From a checkpoint of a small transformer trained on Wikipedia.
Architecture: rotary positions, untied embeddings.
Training: a variant of Adam for these matrices, 683M tokens.
MLP neurons of a small language model. Each row is named by its layer, matrix (gate and up: input weights) and neuron, and shows model dimensions 256-351. Each number is 128 + 32 x the weight over its row's rms, rounded and kept within 0 to 255. Numbers have three digits each. A neuron's up and down rows have the sign that makes its largest values positive.
A block is one neuron, or neurons of one layer that tend to fire together. After each block is what it responds to, as a language model described it from the Wikipedia text at the highest values.

L3.gate137:118168132125167147153127151180118109144102145092108067142178170127126098154146134088134145156099162140086116081155124120106077180082116112126098152160128147149051067098151218137181068114114177103167147163081125143148072097125100092092116142120124094142110081147122173160049103169160098125
L3.up137:132103155169097097169136128136121097153153132089107123093128126096079137181146128104096187058085148125133178066128131092108154105124051115145184080136087141147091162090117155129123073145097149131182198162131142111172113153102144139052127188141091151155140074088143117102134093130103130115
L3.gate151:129179134103099114107100150078121143094158168083095059116140157133141085126100137080095121126117065187098120117095159161108152142117141095125109093152174140147095127148156147103091097139129195132070091169140087184142081136120102158192111127085069095145102124108079089225073135157130109130
L3.up151:095180158183121100102134166209133125161100126098096130111183121113108166112092116094116131081152143136131118092174103147079110159161093106119140070112127129131093146106111149103129134187088118174139164148140145127067174125177113076151069148080140148129127117107120169111126091119087117102
L3.gate507:133175187102151084160084066130227095153154097129146129074075151157179172188172129116112123107125116100146139051150107130067120110115119161141109151132179118131099134155095102077081113165099144125100101159126174137120147179123083179109045148160056081155131128152131134128149069108187103157
L3.up507:117130105086190148145140165135156099112144117151128090168156139097117112179143144106117140135122118118113135114095197164078185122100083177083142122156157147117045090156139088120129112174137186164089125188165151075151177099188094149156093120216101116100146097110081139164074121151162121108
L3.gate630:072128047135155118157135126095193127149114151100104143128158125131165122146156094146124019104122150149094153103172079183142107143108126161209146158152159112144102099166119110122088091164110179151106054086119166071117060166114145163133166065202134083120154120147152174166126137073087123094
L3.up630:111129127131160137158165193115125142113080106156083133144114119145124144135098127088178174094113077104136203116078114118096103096148137082159122120104142113098079152105109083112077146128152110160071174083141125132093116096150120148130138145158156083098146083137095094096077156175202162100
L3.gate732:162188192143123158156143132176136120060091121145170144155200099136114182130142066107103126074090117138120177113155183121130094112118116104147154078168096122073116146200138158110133172133114184114126089168157163134097154111170160097104149148114199176151104134094147103097130127117167136119
L3.up732:189172134117163180201101213137085108133110112122125159158106134123054098147071113100071102104142103121128141116076199123111119150103189121139165110151126136101122118132184112094084096093091132108103175084121092113134143137085144071156083168131087132122078124124135156096107148117165137058
L3.gate852:111138079141099145173066102096141133111120084093152081159167109104114107100174125126127183174092123118126141171136144149173120200085136149195127142106129141102148143152163145062097172175140112090115131182017125154133102112143112108144107153123085146116162077103141038131115137210124135136
L3.up852:127165182139096057163113106094139141093114096154131133137117127173139104131133153111168233141137093202152104091141098121118121117170118113157098120135098106145139132145145148091123097133137168199088133087158098069126106122105111157160163118126106128165108194091121128199170169153149125114
L3.gate1005:198140119156136105169188122111123169156132145043193088133148092087128145084168116087070170136142091131138173139147128113125115070117126109127163123181083116109136125157129103096157139084176107116185099196064116157140120170154197105129126187075113125106145163124082144117128168157125085181
L3.up1005:155120112147127078136187117117129154130071117103145179115150113083114125137136146144164095151099149163074080118100080150131139153085112080123084147100168132093116140000119097130119152144157132119125157168132103100109133134184155180157170127145146156117172197117102123119085114136119104153
L3.gate1095:061120143191090150099162078107197079106161124087121135107116135107218135101167101125141116122117125124145130165104128109117099049132094094132164101111206148118034072127106161119116163187038169114115129095111126079176083138178123181166131080097141107135147145093175122133099154113137129108
L3.up1095:137169128097165111136142133150173130153102131069111124133164148090159111136150091128097063155132096155092108127106070141124133131108085105131156137144071189097139116114076172147133106176105161159086099093097117098087107187153139128116055144136120137122139164148083111137142155136089099103
L3.gate1490:161180070110154078127071142169167090100161086105137139134190089110142153139134154165081143155109195093135085131057090141034134131141138118124122123194189136143106068164149116128166103139080156140178170126105104090117082202123156179159127113129105125073132150091160097162172142127105118076
L3.up1490:166125135080155134122127155124147114138121160084160183050115093145100118149103131139144080203106099135129108081149112117166118119107084145137132145136132078162087121128165106160128140165173158173134106100079105113142109174120141132125128160157100101131125105157118150149062170079130119118
L3.gate1649:106151051128151096093121129064083127124164174124156144168141128153158084071124116120142134126140123138111119171139117212185195136098119073136138127134217132134147085114107161055146093111138138125116178085114112123173115197133102144126122136103090146125146140115036076128208081116165128118
L3.up1649:075114077138153113174065123091147146152155106139115058111103121141086130115166120179154088122107138146067067164135168113094147105118173138203099158115114130128071112134134141160136149084092089083136135094145122143088152134137128164097137166097144073219106141178104068101127102106118107123
L3.gate1667:112199124089141150167096140154119138119108170149096077202189138082109151126095145165115102155162153153130169206143129130124070143127158106217124156138147122124115121142100044159166101106101105146133100187143172107127117121173135135156100163114108108173139073113152150152132121140102100122
L3.up1667:117137153163157156114076138166171116124150100145149127099100145080124141138084133117130140126155148099093115123141192168128134149113168108104126087104145133123147113156126145100143068132100120088145060124084040160118095067075185101060115115192112154125109150136104120122117150139188126169
L3.gate1794:092108151070127162175156132159177157130168132185128173134167170180119147119119170070117142156192139166152092149102112137097151145086118139163112123117116107091092130146088127087157101120099092176161129173149101062145123155174159122176051192094131173137102087122146112106184071121212107066
L3.up1794:094144093117137153181122160161124115102139140189104151156099168107200088178075128041056158099138115112136119116100113118108132130125129130150107162118109127166192195128142151121103129130149154070115128165128128133106128193156133120185063117114156168140132155136086148107115086147132122077
L3.gate1827:121170130159153093137149105127125163210154149067153188145170033094099189120084132116145121132068190181196143194175063131079144190144125185124122090111136114169103110153171080135150122111121189133197138135111102129096121145117115093122104138115088111115054171127078146130133138152148100114
L3.up1827:122157135140151108073115113109104141174145155135102144107096105123160121136128102194139192125136195113155135096129198104160113153159099174130121133055199074176145126161119107160151174161097061112169138176170133137149174136166085167169147170152103088115144105154121138146144137123134120142
L3.gate1834:101098059106120108125132098168104142115114121146114107124166159143161130139106095182078158127189111190178155135174119094114082173133127112115118123162145189149176050161101113117226087109116156081066124144130157109167085157130141077206139141140124128125102144083141136117169141176080078155
L3.up1834:101172118145154084119208077137151135137116149132090111079097136127168105153096131122154112073095172089146167108133132166126125084145160124094173136120145139134108133099150081139170142156116108132180118120118163113157174191127107110105100091222099121130155117096175108178123123113149139151
L3.gate1918:138158109117175051136147118110104175093125149078154144132160137117091082103111101141130122109170111170147097119110083173104096158115113127099091142123114163176149084169133139161095112118143132152182104164075086084101073126097158096133141094086103127178182098119136121168116106111110143052
L3.up1918:065120076135130143155085109129126137126130118120166179101158113112153219130138164141143143158099163139075141137166140129125109126151086115104142089090142106188138101125115090098152144150141100171120056167096129080141065191112137128131153106120124055135199091092158135119152200116111080124
L3.gate2129:119115132133112091132139129113129154080092069152122158072145094112091162131200112105067136146108164151122095126118159168150140140126116105154125080133119092132081139149131130114138149112082126163176074126152113127101096117194106152164111090133179081137159057090110105121107134077183116110
L3.up2129:057109144173072142164127085114073133166177175147182163117091107134088127143105147100124182119149126172148205071154101162105090161094131130103126142126116086115076122185163117068159126189143142146140106129070148109101134130075106088132150167087145116146174156113088123105039103120179083134
Description: Mid-token continuations. Decimal points in coordinate decimals and "No." numbers (53.015871, No. 22), plus second fragments of split words like S-ich-uan, Car-m-ichael.

L4.gate313:154095121153167129125102116103136146136145077107164141106151120103157076144094081105069103050125141177095093118064151063149168127155110137148111110107132118172133090131110119073132187171081100090114102120127142128130129128141153119117164148119122131034133114123114136165100216101148105106
L4.up313:173099151129161146111091121083089142102108116168114115204138122103121131190148143075085132170086128162140073101144190106095155087130169111103092113124124101201101130207114143106164175172082037158125176172090099142084082122142076111124147185135082088130106120131124200137155116174087181090
Description: Wiki section-heading closers. Closing == or === markers that end Wikipedia section titles such as Bibliography, Reception, History, 2020 census, and more weakly words or years within those headings.

L2.gate727:163109117087146110167162176144127098120138152135107148158127164146136187114089158153136154065142094122120132126106091204139163091193144138120120062122093110138172073073150121069133210191123128156135143160154127089159111121155185125134189129182144170100037166114094081103104142152178055156
L2.up727:145057125043175190088142181126156036160131168147117129156094153091100127098077110160185116098103120144143173127129094169131183094156181157076139121072095116107135134076146113110102131229104133139140157128138149068209138153145130137126178087147140160087102132119063116103095163133140138144
L2.gate1114:128127146135074074153190108128189108061102148141092153151138089149128129102180152129183168101090102167169174109090127142155112133114120092115120109113165079198174085098193114125138146182098131160138143171085134102081112115132102180137125058205119202115074130125118142169118083072152096126
L2.up1114:094075153156144128117148153084144114162122178080087147126140086105136081097103141116160105130093112184176144111165146137084138080124118131197171099107159126128118160101078133160104146149107097067165100143106139144125114141142139174142138087128145137111186111116143083139134137143120111092
L2.gate1423:071115148110227116155176104144165101127129129095126164105132175164097104125106117082112149100104141170097175107107154168165117104169235095129116147191138134168088123046111115127134182142128135146104152147103192103152097154148142162098103125125144179078130159098138133140106082131119095128
L2.up1423:124096157157181075131145061102082143134152145133163132078093108114134148074128138078150170083092095104128146159087084107141111113133112116095100107147156197111018109171141099131125164100080144137104117147133192127180136188152128143130169090053130158172164083110136168093123176106137109117
L2.gate1820:125202132182074100135198169140125132090129107134128144112148067165172082124079120093120126161096168171103147099104159148164090109100114086100161092092133090113144126133118131074107157141137136120099082145130083123150099151085099156163109049116175157115102187136136143113098138088145110138
L2.up1820:118159187112125107161173117213109110130174132087114129204133165119157106164140099144135135093120063157087133113155144115127091056149095134100115107138072149103136060089148123151116158178103146146114085182072078108165160181154138177138173102143092188110092070101127109146135173162080089069
Description: Section heading closers. Closing == or === markers ending Wikipedia section headings, such as Evolution ===, History ===, Schedule ==, with weaker scattered hits on ordinary prose words.

L2.gate522:122149078055147160080121185097094180100118140092110087094172134173141102079118147110071151136173098133138167141120099114159129119118110168173126135146141088088158130147143137112147092144158165158097092137131165103082134180118136093146159174163124161132100110103145163171145182123165090140
L2.up522:081131176161129169093064176077074145111110111084133077134132099092114163107119160084135131161069135097159190089165086073175096117112082117129127109137136165113158173132126113092145118197117144184124114173117161094151174184108110088127135080124191148087139110150092170104118133111090107172
L2.gate615:138122090127134191134171097142143085065114127092087001147118098118112108159126059196036145165095099146106141133095190107153158129075096136147110145094149150116060090184085096100126142142106115104145062179152073127186160114130127089065184097121146141144163162138133099164108183178138105082
L2.up615:120123153121148123178088119138123150096126113158144055134096092073060199156078110119154113167109023106117066135186099156156088148091131047174067140133092131150116090127134147078121147111124137142119132151133131107116122136151104147129179126041086094111180130067054103104113128117090149116
L2.gate1363:131122145097155106115101129112087167163177074128182145117190171087108107099110076113077219103199158098125082081109149171124128139065162088181159140159139134126158128150196101141129153122137149159128138114158104152112107094164118134118140097111144092094094117145146150093076168148142133161
L2.up1363:136148142135109120128111199067154134102106132166118138148203095101181151092017156128141166131106137138184155084161116102126136160095184174153128039176088143157162161121142127102116071080118152090108193129143079165138169116156126105138108151087098162171133110112131147161118162153154160121
L2.gate1592:108138124072155157129104094111101136193114126114147070109083099089114150185138139112064189184114156171203220146142125140053094118144155077135144154117165129049112102148082083126097164146115163131133155142134113116158144134110190132167113147182114129056100062159137068154165107158177113137
L2.up1592:129111160146081113100071137117091099153127082078107092106145081098114138177085156107081140143051093142158201137101134137141087158136098136091079132167135117091123112120109109173129127137114108164123119139118142139085156116078077132134158120141117152105165106154119102166163127158090165082
Description: Longitude decimal point. Mostly the decimal point in the longitude of decimal coordinates after "°N" (e.g. 116.3052); weaker on mid-word pieces (Reg-ional, Dichlor-ine) and table "Total votes".

L4.gate1248:074143160178115062112112103107178108119163086120126142135153142145125056177123073066105116114173123191145149122141138146120150139154092079104082148091184138107081159146082172132186174150110160150105138107164130146111147197218059078150122160143134173177116136105099139130110112151119142111
L4.up1248:096080091194075069104095157183143141137136092151118100105154115101096135148112139114127142204108137134121161104129204119136091144158126114155121149158138130136177144146164140133076103106079138130094078138183147157113111160123155181152153141145165153097105135111167099164126127161122105096
Description: Mid-expression punctuation. Separators inside numbers and names in factual text, chiefly decimal points in measurements (1.40 km2, 54.55 sqmi) and colons in times (3:11), plus commas after foreign-script names and opening parentheses before abbreviations.

L3.gate39:070112140136128117163150164174113120142169148074120137128150146076160128106149112103116130165118140139173176153159149137136131106151060127144096071142124129149116158081103122161174139149142083131113106168126085132124160091063085161156119099144085121102152123179182112131116136121100120167
L3.up39:161116107115246136155100186148146157145097082188154121094168116113141111121079143132089194124108141092074122132068067186103101148079162142137103174138124147103063098121148156142132136074115099077159086116140155103099093107219152122128104095118139162149101130130114152167107122147143101146
L3.gate65:083115166158129099119162128158137160114138166074114128120106120117130093093120102102094081110133124162119091185108126208090180106135080168098179148143098086116135092147109174118123077060082126121141090136116146109079084158133133127182149081107123085121101146128152173160092124126136121126
L3.up65:102125144150129082085126182165158113207098168151160155108132101149138143090153151155147136171138116121085103165118166142147159180110086138143128178096112124092181124157093177140110161171086128165107167119152203095053161099131171123118128092126155127115180169079153147137153181084083129092
L3.gate342:053135119117109141138168152144163145100103140113082092151103160096114099184125183132131168147104159154118160144088123140086163092127121083136141103084200155108127094098122143090156130132037156169150081147114131144065112127188131159139151083123174123083155122146154163168117131115169123093
L3.up342:122122166075168141141138100094068132081132144074119116119210100153087199134145034145125111065157169173106128159188146119139160161146092111094133095116097126110069121157119160160094118144086139102185133092095151077147137173138132101095121164090086106142080092128125134106114147117140122113
L3.gate409:118162131082107074090115123126142086128137121140131116186127170159142144101141145164178062181134119124130117135099127150186161155096159084126085121092174135107097102082124138171217133117118132134099093140136139176112135230147137143156157137140138141140102124159222148087094165178116095079
L3.up409:145094146078160151142149159155141093184181160115175127124139178123133132148160152204114168144099088145117126151111137118152092147067167170166167138101145161140165147103090112161176095118203105113162159163126142157092082102058139165121183102117200114147184083180148094119118078123108133152
L3.gate413:072173087084137097094134091142101083091159209152095223155091093123105145158160112039097036127166146142146098085084122114133149083108089097141094119101119109133117134118185164170134126152151153186149144134105155083102115138131082093167141153226105134089140152157137118138079139114132129068
L3.up413:103093132142054115128136169131149143089099082165086085062073169123145165145126118186145099106051075116122154150080137152155102120141111149142110175071141124111135103154055161142167049163058151156169149162133093127162143158128145106109065043091106151075105122125082126102135095118108130098
L3.gate494:132129151088177122069109189139072162117181157114189107160142101106119139051131137110158164175212085120109148065144116157136088119239152114168124138132143164174160120121096100128086126178149128124150071140058116113150131173078158077141090137144104160106137136178189142189126116077178131149
L3.up494:088120067092149163056119173201080047133109151086125217162155155156172121130103096095148147137136167154088132101107101146089116134117106102170137132078179161135144081140117097084139218140098087152120054098118151092149141131127136120095158116181065180131115091090153108122138141156213121094
L3.gate643:083152104122157156160101171197098125137130131075138149144143122122102123139139054083080118090172138134143093129133162196138087184130063091143092082153165108091185110149104121126208087163091117135187126179120097070156141108128146101133083143135142148098209140178204167099131120132139113122
L3.up643:138126156165175186082117154209117135153147150089135135077147120082143159121116097079092074126176144115170104086090120068131167137150134097147141098160073142105109135111064084098155091161142073098116167119111152045171185153132119145178139133099071119098193184175172172148162134136056190142
L3.gate882:087145135102157137158142124113212105092120068131059107098210131133139103136108107096125108183159167177161156133112173131123124156203134076130101151128142151176132135122109087114122133134124113166111083142095079142111109126140157120111082142145107128061098124131151092159083092089168103105
L3.up882:116182148151100120146080148131157115093138083116096138099090104144081125147124097128136097164120135104172133107171169103085118068192118146101077110074082097107099121141072128129061133133084045076154195142125115125173169095073129163201121140135199158144176157151157114114111135127093130034
L3.gate887:156148168141116074134130133153174134096108124088140140158156151192153040074153129128141098134162154150110165101114100071136162096182132108160110139088124138114141131106168195126147146104117170104166121182116155119077163112192132155088175071166107087165134177161158126118126068151137135118
L3.up887:089129168103102145169100121100150131185095091094142197156065120134077115135127131131202121144122162105171101069128079101143078141112142153077126138142062141150102179058160100166112108182139075178131119106096105219129118139130103097085102107164133159103087139153086142107084136174171111114
L3.gate1063:114139124146103092103162150155132147108096178076128135142151118119135119132110134133170137142177079183134123150111140115146140105133094139191189100102193137124172156100157117147150116144146112150116112112170108120125140099171120160128142128124140168077089148164110146162118118170108096135
L3.up1063:121124126184118157120120129162170116104100143123146104120155173091120139150108162148165056112124109136075144093075090132139126125156050129160153124117101145207147177098085103092128166181118112110080162107178097148112150133119127088098122121075125127123097153228125105143131161127123117107
L3.gate1236:112148122104106113133154128207124137118139072102140128137130154184099113085124135076087168167131123172150154107103167172095106164175100105135104104107172139123135140136131120076148242115104157124122158106116082071173131179190137137149079124174112185140135168142195168191148076174100107145
L3.up1236:128127108142183066182120122162142127150117173134136147178220126186116121104092126184156140143118078115061168173111108174162168131096137167152111145164118085150136088145094131145155154106186130154136143097161099164125103069133127161136207104125100148107117099134158085134168165166122118107
L3.gate1376:048170138126061143159136179179159121094130152103101021170101132087070160119148151165131124079113153142139216115122146172092144102137098096130109133148146087090117160159133179133205132161161130129140105184127086097181145103131097148117142117101068157109140153173150146165106151158125091164
L3.up1376:141134147104090087191110159113163096120149138127174106111088118071093196144108140151111176126156073113086188102041142078120095164178138136132191057080121095098116119066065155128133106141137141164078110183106071178093147131101149129154123080113087105170134151156129150175172142120091146124
L3.gate1428:106083110088149086079142170108154152117128080109147115143144141157151091122134114109114122169126100148166145094156155165096119116173142054092090114109124134135147129086112150120132181132037074124152133137099109143094084136155222178113123118164106136130159118156183154145113128100112111119
L3.up1428:083129126213132182126166124143114155088125147068118139095124180197103132072129097094175129101136122122117163125149077093137148076097104152169098115084110117105109121070096119151117134145089149145151081088092104149071110136155174119144123089108137124122121162113144125159162086064140110135
L3.gate1503:131126097101130123151201077115184143112160163166110102142124130167089135158107108082094089100201118146124146077145090172098147159104091160095136105173083100134102130145163100139165180127096099139172163150069098111157127149109114114154134147108146188132134168185166123113132137130166126144
L3.up1503:140095075155112162117139203112080141108100125125143117117098150122140109231152120098123130155109144134157064181099122109138147168127104123150161128103103116185153185132189091136196149081098153075153102145211124047123154107131095065083098061084115150125165166157124129149152098144132121145
L3.gate1798:121081129153113160157164078201189127111178151158073146109118096079103148129082143091225125142178149210118125136090117105096149088149122168154092159196115129145156161210131140088183179089096111171140121113185092146052136157111078124134080100140114100184103133086181136097119129111082178164
L3.up1798:129099143061098130144167132104151116126151128139160169172156187156110168088100143072121072155145138132107127141109117176086124118124054189166143130167186116163111149093161076135134151138149145128140132114085101135125168113147188121165190124152107155124125157162107133049048104137129098124
L3.gate2108:112138088138131147132124113171153141121066098111180108050103155171145090081103170119104161156089081163110132135163175130132105142124169111128071084115141159129154133132129171110150096188105124101131126134121203083161132125125108148162154130081100175133143132161132143191106101184059126111
L3.up2108:172130123069111136144099110141118098165127131133158136164134150162129149151107175164091171099127108146173140161092110092096144176123131170064112044145116139116155121103206070168105073114125116161045185117117109135122087073113168097067124136084125181121105138110128120081102110118113123199
Description: Closing section-heading markers. Closing == or === marks that end a Wikipedia section heading line, e.g. "==Personal life==", "===Preparation for landing===", plus weaker hits on inner pieces of names (Pentecostal, Salernitana).

L2.gate313:160133159130064121128101128177115149085134110138155098126177143113114154165172121152130128105130140135103143125171132188106088133112110105149152121124168111101122175134133101054106166183108143196149109124145084141173110132097093154059106092127090079078142087062089084120157146130094141163
L2.up313:092153101093116110202091118131105142126128176103147092141152169077149156136069140132096167091124103101117111144090149132100162141124147090182095110128127144095078108125126103167126112159143123107135134090161111168151127196119090139121128083148112171172131112096058111132219124098156113100
L2.gate978:149141131099147094132125143184128137096127167099121110149161151176111160075100136112105171102083131152142159136131160144114072118072154114136114122145157160152128199133108096159112079137149146225144198076123153114131072148125129129033101168147103128208160165155109091171175142123196112110
L2.up978:155141148214093120053111149173123102110089143094158112149125153150137121135112131136132154081106128082141186129147147115135126123160119097088116154098126082128081106133132092108105130160118152167082139085055134179088127174117141120137123110123155121176132156144075081121151163113204144102
L2.gate1505:136112050167183073086119165109120123133061108106113170152098128205117139105160111170129106153083191151093093200160146114152163097126191171104125118121139108159144123143118099104166090133092192169105091097135136141109106132115106112106131106126118142113164113106150061067119090179210108169
L2.up1505:081136182156062149156117197140113129099100142168055161136204086122097149047105123099143149150100185100147143126108096117101124110108085116162136119149122183120081195133195145118089087159135142185121106185137118144120085098165135086046129207143132108117187127102086142150128088132124098147
L2.gate1980:195119134066158065129138131152134140096098093150123143167151145138169132175126151111101182143132122126117116160149168147149126117146207194144154165103129147187114129093176096088144108141163132141183108142184079143074139133204181083099139129134147163116144103136080132129112170114184134111
L2.up1980:120127132170146092105094145123163119121111093108075107115108205116159131188131157140135095094078189142085119102131059105055164142065148128109165146070099122135116166160162084090104082131070165102130123164114143102146141190137160079081085114111136164128171019155121062113168143093151093091
Description: Cast-list "as". The word "as" between an actor's name and their role in film or TV cast lists, plus "son" in "is the son of" biographies.

L3.gate229:115176129135117092109167176123150153107143127159088116218193090147077125135151080086118115170102137125136159124159145057081101122152133133112132162152177125130079168174094141146174139136139151135129098155117112124150128147140112142126152150111140162134113144162147142157095112152127108182
L3.up229:136110146128183157146095149118116113162156103170159134180190157115071148113064154078139160157162092129106159177110146132091117149107111143095142130170182179142104157183122092117065118076148115148042149130134111108137150140145169115107082115115138183110073159154141108151135137134125154108
L3.gate400:196137124112074096176144115198125133153159125066073147103087097135152097152173120153065175171133164100145139111064111117158142150118140133077148138136125133099119119142097137130131109138154099087162116133115147111125129135111195107135130145124121144152110128178117139162116165185155097153
L3.up400:115144057147223138155126183132134111089144113081129103128082125106095157123143098169040193176164151130171103088109159104126202149137109149140106139165142156114200190129159111174146178133123095125121148128190108123138120165048159134115100167168069098080149112103065073182090153137127154129
L3.gate475:165107210138149104146124084171139117095161094111083086114148170087124109104111174115146109185115169119061145150109160107088165151164168123092129132154091127147118057165131125108180101103115124169156168097115147088044112142135166132154140074085137085153080165157174127114137129175159103131
L3.up475:162125047087118107132084141145090132217172159122134129090117144170156100102116084093122145107172117167093101185090161198098153144123113111131116129168113135133146118143070076105146153184122130079153098115129139080049105161114069114115077151143101151122133118084066130175140189082089170146
L3.gate531:146178185144169141169127167169126150078142167064151125094110154132099178078201128071150103103087128189120145140087141165145109126139058089143085090107079093129135139175130128111110159104161104135144074114113140108152119174177136152172126117067065127128117099063121113104129101089120104106
L3.up531:130131127098209102159139133146141116167040086055091130126109173143107119112153088125083148094096134099127116127118070210117116102118120165124162161044123118156134155138113145156165142186177026224153147202198090108198130088122130113173122140153093165090073143102141145105107152134081067139
L3.gate556:166157071156143126086162145138117114139136157141114090138097116093142115155124104106095112136145100182158115129108112144108106188182122116186125129118146162122158088136121155162129145110096153182148127123104166088122119252056076143151046133148076082102096106101126140152148099127147099122
L3.up556:172106100100104114092133150121144117159101178087130138142087147139148129127132156107100136125072127148124049146068165072188071137155157168118052130116146160085050072155120141135161134104152135198151139133156178128146097170127118107118194119124128116150091144102150103137068080253085176090
L3.gate720:120155127070097137090121150138093163163106149111182116163140177181099196064137117148090102104171095118128106110129146127169083128091143000138088114135169120103179098114142163149131120141163120113125133155117192093183094136109135102077107168105068131123101136164178129171143100156130068164
L3.up720:146159114096113120093111163124146105175147164101188170118093181178105133146159119135126170127194132116117126108181173123145116080102184096145086131126140125118102138123142165124164083147144163134115085092057214129143129143106127149117116154113111194173146147145136137128113110147096140154
L3.gate1100:108158104132155154187166146209203172136101091147102140111127118141149157142122107113153117122174145189091124123128164123140114098170093153168154119137150123134109200142142141077071133084120108114111072176169144138158119121152129090112112172113123095095121119126094133151052106138159073080
L3.up1100:157196138120134072128133205081144099119102102044152067154062140165145105132133116142143164088122111125187124121143119107088220161106157118139142151063110098069134084128152126120141134176166174142136146124123115150104166129206104133097102099121079136121138109127131151108096123119176133144
L3.gate1104:097091161114115150166116141175147122135152076118143093211110180149156135083128089124158072135121108098164139161132194154082171155057150102129161125183183152218136092127077148111115125096113222139179143161139093113084089104138127116155117089077146141076126106183132158174100142154130117154
L3.up1104:099106121055201137163139157130050103083138117075123043111180101111123081065114105140149098122154160101144160150173101136053095140115141123135138137138153121142123141204079100159110134089156128155172180098150121089161115093073138146096064146099138108116135079136071141084119144161099090109
L3.gate1305:173130074169141088101138207105100126120120144120168093139153152120110118132147114148114165128163155090145187118185129148181097136122145117100135093151158161151188110155149077099135150092145152140069098095112120077129109136074215128089105153098091131115147147092177079113141148193101113166
L3.up1305:051185121104111103173139117172136159125090074105144128083123132155140106091141100077151127138136150121155132128102158122106158160120168114139137196119132095156151100110078181150042049162168076136144133080162102109151174111120129104118142167149158148106168162148086130200152136128103130139
L3.gate1434:059180149129178155099115149083164108134131093097137101126202117177083143143148154123089146115103123085154117145120116166123110123103137111143110113089115171147136109127123116177135134142097148087112112105091145150110109094167150093120178116160122148103071127170184099111076119105141113116
L3.up1434:147084072134084093124091125122143111074175106179113158170117082090119163125086146149108166117097146122096130170115124189113117147174123128119137118128126116198090089050129089145111145095132128141133170121101138101118172128108144132117195116198122158125098157073136107141109076102150129123
L3.gate1605:120177126138141122152095139124107083170138057167152129139166114114144113120132090112144141104124141146153144184103147126031069146140150025096137161154138065143101094119204109103106134115159129103149125174115112141113095129116069032175146182096156169158117137126090207137140126121143128108
L3.up1605:154142114150149081160103088121127189056113122091152094126125142131080206141105167124098078164145126162110105121124114062105105141097169138119114182167114130168106105180186111109140115109150072091088082071213158124104130154107112090151143173130150118093067142147135138211199121132082096139
L3.gate1627:094111098134124151128129136146164144111101142104122105155144142102034142159104126153026141103128148141097120137099156135085053160117166171176146142134131158162133072131167099143116110128151144125141156141113103122190078151132195130129138154080159164153051188161129122128139091164149139089
L3.up1627:098134133103129129110090152118142116099134155127091200131107110121133169156046138122104092108110119174086091156130190106114118193169094098119150134027114114202101071164156060173164089112074164087174175163144080130146128165084149133081163110149151103063131092181134101125087150135128121137
L3.gate1815:132120138158126094101126067079143103122087144140117152066149093066168161151120164126212111158152108127093133156152091099087049198110159168123143138117103161153114113119116182098101120115105128098119107158081102091104101166155138119104113112132152142093048111146109117173056100103137074170
L3.up1815:075101114187123109179107112160115159105080122108170146123060186140104136168116110129092190086093158075072141121091117077158170104143161087132120094151169135154179146147135095128134126138136156172165131182142072140121107146089175120163128120106157183126141125112112127156117150146144119088
L3.gate1848:122144131140124165154078151128125158081147156101112117189174093092132126177133137092049150098140155122086092153166169151147142178113136147168090083187104139159131110118129178108076148143093117125152164149124152030137097169136188056084143141104094084157126150097156131113136117144126089202
L3.up1848:091172135085121088107131158123131110134144108074113122122133141155120118108161137111121106125139088168139095150139074120133101174124082123151118148129169160095074099146120164147163049188160161194105047173192155096145152093137071109122122133109066149088116168091106140115155201127107099113
L3.gate2035:113091095173142097097132129148113147108125111130126130159105092121101101128138102134148118165099155092087187167140153160118152115209140126147148154175101201155105097122134108110180135063126174134172174154145133066152094158073142137083129158099143148136086138090114097115105191149216079103
L3.up2035:115111127184133140095106126101174114145080091070161090106144124104143175116079116125173159170095153127085187187137169137157112136140152105046147103150126166187105125130084141170086145165149055131109191114150111150139145163046176081154146143107149104102086142049093115102142124111125061098
L3.gate2154:128144143145155122110189073126161136072124042076118128077139139156155098117130138196200116147122102101112091122183107170140125114189148062177146120115152088190050078184137153116154170098138090163133108134104096096075121158105158172157081137138106094135156141073148145091138149166165108110
L3.up2154:119117085082049154124107188133109153123118087097133144068128105100155133086100161111132161125191113055120120151151123109103049177145144134103132131139203149090071116130056107169150129204107153181083106119078135109125141109094157098076135181135151145141122107102158144146133151153141116090
Description: Token right after a name. Copula or linking word right after a full name or title: is/was opening an article's first sentence, or as in cast lists.

L4.gate187:129060060168146134122117125170181147114084157159169127161136116110164111113189115135178138153108139117117130146096123113138084139126126110140098099177171141119140160110137165094101136139082113188183171079099085150158091165146101161110096175142155167115118183084129177153189108213161134109
L4.up187:144107088143115087064109177167101110108098165138075130143151161092110164084117057143136198133105136125195112151100092137107094172104120127111145127123138104121213164118167098108130134097112143080159169119145193123122105138153124104144153160087131100170123150107136147111118136112075072171
Description: Word after a name. The first word or word piece right after a proper name or noun phrase, mostly as in cast lists (Ricky Kim as Alex) and def./defeated in tennis results, plus but, at.